{
  "hidden_size": 192,
  "num_attention_heads": 3,
  "qk_norm": true,
  "attn_scale": 0.144,
  "bias": "none",
  "parallel_block": true,
  "init": "normal",
  "init_std_o": 0.0,
  "init_std_up": 0.024,
  "optimizer": "muon",
  "beta1": 0.9,
  "warmup_steps": 0,
  "dataset": "wikipedia_en"
}
MLP neurons of a small language model. Each row is named by its layer, matrix (up: input weights) and neuron, and shows model dimensions 112-175. Each number is 200 + 40 x the weight over its row's rms, rounded and kept within 0 to 999.
After each neuron's rows, "fires after" lists the tokens most often just before its 100 highest values on Wikipedia text that the model never trained on.

L3.up748,217,154,247,207,260,151,238,110,251,211,237,172,171,213,256,180,207,251,221,226,266,207,234,127,215,238,195,124,214,226,204,163,218,141,233,107,232,276,168,223,223,194,226,293,116,223,174,168,216,158,209,174,193,203,232,148,239,210,174,151,161,236,190,238
fires after: " (", "ul", "n", "o", " in"

L3.up438,197,244,188,257,186,156,176,222,259,227,201,228,210,197,243,236,256,218,132,223,139,224,199,226,173,243,174,199,209,224,147,130,236,239,216,186,221,143,171,204,212,238,259,138,242,167,198,192,186,186,117,266,221,145,223,230,218,187,222,165,263,175,162,158
fires after: "c", " p", "a", "o", "p", " c"

L3.up474,258,212,174,225,170,242,127,207,225,248,176,211,247,208,200,198,192,219,160,199,186,208,145,231,127,205,86,221,258,126,261,224,231,234,255,160,191,174,167,274,271,151,227,157,165,224,132,210,166,141,167,177,151,230,206,234,195,226,218,205,153,223,250,164
fires after: "l", " P", " p", "ou", " E", "w"

L3.up345,178,247,168,247,262,193,188,215,217,222,218,208,189,241,178,190,168,248,148,131,219,253,216,220,122,191,199,233,203,251,173,200,215,257,185,196,236,199,255,205,203,183,202,209,122,197,150,148,249,159,245,197,166,204,218,232,187,207,192,178,269,170,275,204
fires after: "en", "p", " or", " al", "em", " con"

L3.up729,124,253,237,200,256,211,265,212,183,186,121,209,205,132,245,176,227,185,235,131,214,193,181,134,165,224,251,167,228,210,234,189,188,227,120,144,180,274,150,170,185,124,180,203,255,152,227,211,184,195,222,181,211,196,225,209,221,137,237,167,171,184,138,217
fires after: " c", " C", " H", " ", "c"

L3.up282,186,249,199,189,207,239,149,288,255,156,209,213,129,241,209,216,262,223,129,236,170,165,227,217,201,222,215,193,128,176,277,207,159,215,226,241,167,109,233,215,177,234,159,226,208,109,271,198,165,225,183,219,138,179,200,109,205,234,209,271,182,235,143,208
fires after: "ic", "ric", " pl", "l", "o", ","

L3.up117,231,269,169,250,141,204,203,290,137,237,183,229,165,173,294,237,179,235,192,165,183,203,191,161,129,203,193,248,154,189,199,203,133,189,145,209,119,204,207,164,167,256,242,225,148,213,224,171,120,237,163,232,171,212,295,181,160,241,220,183,170,190,223,236
fires after: "|", " G", "–", " (", "\n", " 200"

L3.up529,250,153,214,151,216,234,119,192,151,156,175,208,142,157,171,232,212,289,158,257,239,175,215,161,142,194,214,206,286,194,215,184,268,192,178,155,189,178,131,139,189,215,199,187,237,230,196,200,197,183,182,262,176,258,186,168,155,150,232,181,195,222,240,256
fires after: "i", " m", "e", "ro", " t", "re"

L3.up569,242,189,250,247,162,197,198,245,200,195,194,149,210,204,192,189,212,217,145,177,264,145,226,224,174,221,201,176,225,185,180,182,164,178,258,181,179,105,161,162,210,156,235,203,252,242,211,224,250,197,174,158,209,183,219,76,242,273,239,197,253,228,229,237
fires after: " l", " L", "en", "r", "==", "l"

L3.up597,269,228,201,227,252,171,147,205,155,154,192,208,223,217,190,153,156,128,218,185,238,145,226,168,216,123,212,187,251,226,205,230,185,313,217,181,182,147,170,260,202,177,141,207,234,105,156,191,184,182,215,178,159,218,169,224,256,171,203,173,151,224,264,153
fires after: " al", " con", "v", " m"

L3.up636,264,247,253,228,226,213,270,204,170,163,206,162,150,158,226,253,242,161,236,194,285,155,181,213,187,137,197,196,258,187,186,241,213,145,220,210,198,94,172,183,188,295,164,156,227,177,162,222,164,235,188,255,173,203,235,228,199,233,213,210,140,189,195,132
fires after: " r", "ic", "y", "e", "r", "c"

L3.up753,200,227,190,191,132,216,140,234,200,232,270,225,193,193,219,227,143,229,248,103,211,188,182,206,159,121,226,217,221,127,215,144,235,94,201,221,179,224,149,206,241,192,178,166,218,221,69,250,208,223,223,193,202,136,228,197,208,225,199,172,209,192,180,246
fires after: " the", "e", "ver", "st", "t", " st"

L3.up595,213,195,205,262,197,208,184,165,246,189,215,190,180,172,196,136,152,214,233,180,193,114,225,209,189,179,183,265,181,226,171,260,109,198,275,180,214,271,152,134,240,195,207,169,270,187,212,241,180,196,145,269,92,176,283,221,152,177,176,194,235,198,142,217
fires after: " l", " s", "ar", "er", " P", " f"

L3.up677,152,202,187,197,187,117,266,152,201,178,215,144,188,212,226,178,224,214,229,183,257,222,178,191,216,161,233,225,195,179,116,217,230,134,226,251,235,239,182,218,215,162,210,241,135,295,155,155,199,133,150,214,197,222,232,179,201,142,164,212,164,235,165,302
fires after: " re", "is", "t", "h"

L3.up391,181,218,142,211,305,183,147,232,202,186,222,186,212,271,202,158,255,175,161,143,187,216,313,236,167,129,192,146,185,231,178,161,211,208,200,122,215,171,152,155,220,195,291,196,164,189,129,203,230,280,203,243,183,278,225,131,211,185,235,176,180,163,231,188
fires after: " H", " th", "20", "ar", "is", "c"

L3.up61,224,157,221,216,210,267,166,217,212,171,246,208,171,150,155,200,171,181,242,146,212,227,190,167,238,230,181,223,221,303,149,199,134,221,194,188,166,257,220,201,190,190,192,152,224,132,205,139,248,184,123,156,203,221,176,229,125,255,219,181,167,242,215,197
fires after: "il", "in", "u", "m", " M", "ir"

L3.up310,153,220,206,189,193,203,223,261,192,137,196,157,137,180,185,191,196,217,234,267,172,160,122,244,214,168,133,128,166,169,199,238,128,157,159,156,172,210,245,193,255,170,230,182,216,185,151,132,185,277,162,254,150,214,181,162,182,230,163,177,169,169,235,236
fires after: "r", " R", "un", " r", "R"

L3.up144,212,167,248,215,217,259,214,156,202,254,186,248,209,284,205,291,266,170,169,185,239,193,234,147,228,153,177,218,247,140,210,169,221,176,187,164,149,162,190,154,178,161,251,180,166,172,181,134,132,185,246,217,250,272,237,147,191,279,111,259,230,175,257,221
fires after: " o", " l", " d", "h", " T", " e"

L3.up632,197,296,151,225,206,157,180,273,255,216,178,238,181,179,223,203,282,213,208,147,212,184,191,170,217,215,161,174,135,209,134,186,202,179,169,224,121,286,263,187,116,136,205,198,163,139,185,208,175,162,234,204,191,228,186,210,230,287,238,197,273,229,167,179
fires after: "at", "it", "od", "and", "id", "ot"

L3.up51,191,273,158,188,169,231,191,176,217,263,183,222,195,226,155,260,187,198,167,178,221,159,156,272,162,155,242,315,208,203,207,184,172,233,205,218,181,197,196,226,179,200,195,252,150,154,213,160,167,207,221,235,174,205,263,178,306,154,135,213,155,183,225,222
fires after: " J", " d", " g", "J", " G"

L3.up392,141,235,173,196,316,212,174,217,252,189,222,146,176,180,106,257,238,204,266,168,198,143,254,169,215,229,234,146,219,220,209,223,151,184,218,239,242,164,202,282,160,235,228,205,222,164,143,172,157,132,252,267,165,196,207,187,265,196,188,203,150,225,220,204
fires after: " F", " w", " A", ".", " W", ")"

L3.up255,261,174,195,164,225,203,215,183,221,229,217,214,202,174,284,249,215,243,185,164,234,159,167,190,256,195,204,204,239,153,198,202,157,138,179,251,143,145,238,160,145,182,177,240,151,185,171,239,191,246,176,194,207,196,145,100,145,254,227,169,203,182,254,287
fires after: "r", "ar", "ber", " se", "e", "g"

L3.up751,231,181,215,184,212,211,210,228,241,118,208,251,177,173,215,258,197,166,229,225,204,210,186,269,172,219,292,181,157,214,211,235,255,109,229,216,151,217,131,175,185,205,195,156,266,176,214,214,222,156,210,308,242,158,282,129,165,299,268,207,240,220,209,266
fires after: " ", "r", "in", " in"

L3.up98,176,192,231,212,209,130,223,219,205,184,200,264,200,71,193,163,222,122,133,172,269,133,196,254,164,194,231,172,116,212,159,171,177,182,223,215,139,145,202,206,221,186,237,257,188,222,194,232,124,160,233,203,151,187,187,255,172,299,205,153,201,188,153,201
fires after: "w", "at", "es", "id", "ers", "ent"

L3.up534,195,277,273,265,188,183,222,227,232,168,235,203,227,211,261,103,207,214,158,132,240,122,195,242,242,194,245,242,220,233,158,155,226,252,251,206,200,177,201,143,199,268,182,222,200,219,195,168,153,271,240,217,193,257,220,207,147,204,233,209,194,242,135,188
fires after: "g", "ou", " g", "or"

L3.up755,198,196,222,235,208,193,201,203,181,203,172,262,256,271,260,204,189,184,229,201,173,242,189,132,170,167,148,202,130,267,220,250,174,163,246,219,163,220,197,139,236,164,217,172,219,191,291,226,170,218,243,183,186,219,204,159,259,160,192,103,256,135,199,226
fires after: "c", "t", "v", " The", "r", "g"

L3.up611,233,268,213,196,168,217,218,212,205,263,195,303,218,180,264,239,236,228,150,208,233,148,203,167,249,221,150,132,208,209,150,179,239,166,164,228,181,223,249,197,153,195,228,204,161,220,213,212,231,221,240,152,243,252,260,95,240,222,194,246,176,148,163,228
fires after: "r", " J", "d", "ar", "g", " H"

L3.up180,222,160,130,184,279,170,189,212,219,226,186,219,209,198,243,251,207,210,215,203,206,169,156,247,177,216,124,189,183,155,206,237,148,206,186,216,179,212,185,222,214,262,138,241,247,126,191,278,181,154,184,184,196,227,144,156,289,230,192,168,207,245,123,242
fires after: " f", " B", " F", ")", "i"

L3.up410,180,229,143,227,173,166,137,210,278,216,251,267,212,216,235,237,238,209,213,206,201,203,183,246,242,234,164,216,123,212,177,156,187,197,204,249,260,208,194,189,196,245,221,206,118,108,169,208,232,192,139,147,210,221,161,224,327,173,217,177,183,196,202,193
fires after: "b", "ur", " be", "f", "v", "w"

L3.up11,208,275,274,185,253,181,169,218,151,155,210,252,190,259,238,189,229,177,292,245,205,164,161,204,173,161,237,233,219,292,215,165,146,180,245,228,194,172,199,204,164,235,211,172,190,228,214,196,121,307,233,164,259,209,241,137,215,186,141,144,208,195,197,214
fires after: "ar", " G", "r", " The", "g", "ber"

L3.up122,196,198,218,203,244,147,220,195,165,217,189,135,134,163,127,201,269,231,256,221,218,172,188,171,229,216,220,240,232,240,210,278,185,215,175,139,202,298,226,161,232,177,222,193,218,189,218,226,232,208,179,187,199,153,231,104,255,272,113,243,189,183,202,214
fires after: "ro", "a", " pro", "or", " A", "he"

L3.up96,200,223,145,216,170,226,163,172,234,222,243,239,217,206,188,251,170,164,135,176,168,273,125,190,205,150,177,203,204,256,193,219,238,218,200,229,193,248,174,169,198,233,180,155,207,239,150,187,238,115,217,217,228,119,151,237,153,147,257,207,209,229,204,182
fires after: " w", "ow", " L", " m", " l"

L3.up131,196,232,162,194,197,162,162,132,240,242,137,199,205,158,206,226,220,228,150,198,257,228,153,165,211,223,218,168,307,194,270,221,208,168,200,175,215,199,194,200,147,219,257,219,205,229,169,175,207,196,113,225,100,137,115,183,163,218,265,177,199,193,274,239
fires after: " P", " p", " s", " c", " G", "p"

L3.up331,228,222,207,272,158,164,212,133,215,182,165,146,231,159,162,238,190,278,159,176,225,241,203,234,185,148,157,216,163,244,214,244,178,147,212,197,172,122,186,155,211,210,227,189,303,183,178,218,247,259,211,121,190,126,206,142,202,190,267,165,178,194,296,222
fires after: "ig", " g", "g", " G", "en", "h"

L3.up289,239,209,158,163,207,216,140,217,222,235,158,185,177,212,171,285,197,178,227,196,171,184,203,206,179,207,231,274,229,119,185,269,223,163,149,143,272,170,163,259,133,196,164,240,214,173,136,164,270,271,149,191,189,193,234,106,195,227,216,198,215,219,259,186
fires after: " J", "r", " R", "J", " G"

L3.up167,233,163,117,219,197,147,235,156,277,216,265,248,219,215,185,224,195,230,223,220,254,190,184,188,242,261,212,181,237,182,224,196,88,215,240,228,276,263,136,233,215,240,197,124,232,212,211,158,192,264,168,152,176,160,208,228,174,190,209,221,225,281,189,269
fires after: "i", "ou", "ran", "it", "ar", "d"

L3.up278,196,220,163,210,255,204,193,203,172,176,172,205,149,200,185,252,161,238,198,224,258,245,173,197,268,246,216,114,175,324,163,219,136,188,237,117,172,238,170,207,168,164,203,188,230,220,184,178,219,210,141,126,136,131,172,214,205,242,159,213,182,198,247,205
fires after: " f", " F", "f", "s", "in", "ol"

L3.up757,204,187,143,206,230,207,182,173,206,237,178,238,230,246,132,152,275,176,269,264,260,162,183,193,184,209,154,282,253,250,210,242,130,245,273,109,294,194,53,235,193,191,194,145,120,227,134,230,205,251,206,186,223,235,202,146,132,183,190,194,178,271,150,260
fires after: "is", " l", "d", "i", "ay", "or"

L3.up217,193,220,176,133,166,248,166,257,225,223,281,188,212,205,259,162,185,216,284,195,191,268,196,163,228,282,173,211,180,180,157,241,210,223,245,162,203,238,152,209,194,213,123,169,223,241,286,207,234,210,293,204,203,162,145,180,177,283,218,222,230,172,267,170
fires after: "r", "p", "–", "v", " P", "os"

L3.up129,249,180,263,228,218,223,218,200,203,200,148,238,160,180,187,196,254,266,172,199,152,120,159,166,232,256,230,234,214,189,204,227,130,264,254,167,161,154,148,174,171,220,235,276,223,206,188,162,142,163,201,246,274,217,176,164,201,176,226,168,255,158,149,160
fires after: " f", "ar", " –", "oun", "an"

L3.up296,188,247,188,240,166,176,140,159,192,158,142,256,191,134,189,192,234,188,164,190,278,241,209,238,157,187,200,172,183,124,222,198,286,238,235,173,203,222,152,212,227,202,148,190,165,161,239,220,227,223,188,180,180,163,186,172,211,280,211,215,157,211,211,190
fires after: "o", "l", "h", "00", " 200", "{"

L3.up38,124,178,172,208,159,185,196,121,226,213,160,178,158,207,237,168,270,172,197,197,177,162,214,272,244,219,216,273,214,296,249,247,205,140,254,224,223,150,242,257,206,174,272,183,189,219,169,229,194,231,163,220,195,137,110,218,184,208,209,183,231,179,191,190
fires after: "is", "en", "g", "ab", "i", "h"

L3.up48,159,233,200,224,179,223,231,204,252,265,205,205,170,237,167,182,237,210,199,195,174,255,126,202,151,220,193,122,313,184,174,215,144,212,229,234,200,230,203,186,172,199,187,143,189,125,172,216,192,229,262,119,189,184,211,175,226,232,199,147,145,165,178,230
fires after: "g", " T", " D", "t", " at", "a"

L3.up630,151,246,254,229,155,220,235,235,230,133,180,180,218,221,182,126,182,277,167,168,208,212,206,202,292,172,216,227,176,210,217,190,180,194,147,156,194,206,207,194,159,238,177,210,233,173,243,187,125,222,147,239,210,275,206,212,223,131,283,185,219,206,229,176
fires after: "r", " C", " g", " c", "c"

L3.up199,153,182,177,167,224,145,201,163,241,177,193,172,133,173,175,239,199,159,250,243,232,191,197,185,240,140,243,208,212,210,201,190,222,230,227,301,218,198,159,146,183,120,231,166,161,240,175,172,259,109,196,130,196,205,216,196,201,246,227,196,206,202,216,259
fires after: " in", " In", "n"

L3.up358,214,186,254,180,172,157,106,176,192,197,222,181,201,123,214,182,253,181,245,200,202,153,254,184,161,198,157,236,175,221,191,213,232,186,243,151,174,191,223,233,247,225,195,271,204,232,338,218,152,190,229,273,190,232,199,283,271,204,195,262,208,178,187,246
fires after: "i", "–", " (", "on", "ro", "he"

L3.up86,161,148,157,134,181,228,244,99,272,170,238,187,165,133,183,213,274,203,279,191,175,226,146,249,198,212,226,152,257,187,242,209,200,240,229,166,139,191,221,129,179,224,179,206,204,236,217,206,155,216,197,213,132,246,207,190,216,174,155,149,213,251,212,319
fires after: " T", " O", "d", "ou", "a", " B"

L3.up448,136,135,210,211,232,221,169,229,206,151,164,159,209,171,106,190,168,199,248,214,214,197,165,188,221,210,181,175,200,179,314,178,177,286,199,186,203,199,233,194,196,236,230,222,220,122,188,148,201,200,144,150,220,174,187,211,225,188,105,205,198,225,159,183
fires after: " A", " was", "y", ",", "he", " at"

L3.up510,171,239,167,167,258,209,170,166,216,229,208,118,207,243,113,193,208,276,142,187,191,191,195,207,254,209,273,198,194,193,265,179,190,241,209,164,219,230,207,160,181,225,226,288,243,152,188,221,182,167,209,213,143,207,228,214,215,193,217,96,199,275,232,177
fires after: "id", "al", " b", " m", " Y", " 1"

L3.up357,217,208,168,218,179,165,160,198,179,166,151,235,170,158,196,225,244,246,262,181,271,230,158,183,204,233,273,177,174,115,223,148,187,193,215,199,181,246,152,148,182,216,174,184,253,173,154,254,232,157,204,192,152,209,252,210,162,189,208,215,180,257,243,152
fires after: "ew", "ed", " a", " the", "A", "y"

L3.up283,167,225,286,147,235,215,271,266,154,256,206,203,226,231,158,172,263,155,182,202,168,216,152,186,144,225,207,120,221,247,204,204,159,159,207,204,248,217,134,129,187,122,172,215,193,204,209,227,203,193,205,213,92,208,121,171,167,202,282,227,189,185,168,208
fires after: "i", " ", "f", " F", "et"

L3.up382,185,198,283,225,220,243,152,275,153,222,185,223,126,202,218,184,192,163,199,309,172,162,236,196,119,258,173,201,146,203,140,160,234,189,195,195,187,228,113,199,189,159,159,123,152,221,204,233,161,222,196,118,244,155,213,127,186,210,172,221,266,162,155,274
fires after: "l", "u", "in", "r", "en", " P"

L3.up563,246,216,206,190,156,204,154,276,202,104,197,267,246,178,196,181,210,239,235,213,191,220,208,187,191,216,134,215,130,181,234,158,169,203,178,176,246,173,218,133,169,286,113,149,231,148,180,245,248,175,256,166,157,253,249,227,193,269,107,220,265,233,236,255
fires after: "ow", "st", "w", "el", "al", "v"

L3.up314,167,135,185,176,182,191,192,164,168,97,225,182,192,175,112,201,147,177,120,218,186,214,180,140,193,192,167,150,228,215,156,224,90,132,234,157,251,203,136,183,162,174,181,174,186,197,173,204,221,161,232,240,206,208,220,191,188,238,286,266,185,218,169,251
fires after: "en", "n", "in", " In", "ro"

L3.up424,153,239,161,239,260,184,207,236,148,131,209,206,253,168,162,170,250,216,210,173,193,76,220,166,258,148,187,271,264,208,194,198,210,160,218,216,141,214,210,202,182,150,158,226,164,142,180,173,117,257,284,166,196,192,270,121,216,194,151,270,136,242,196,246
fires after: " l", " wh", "ra", "h", "ear", "ar"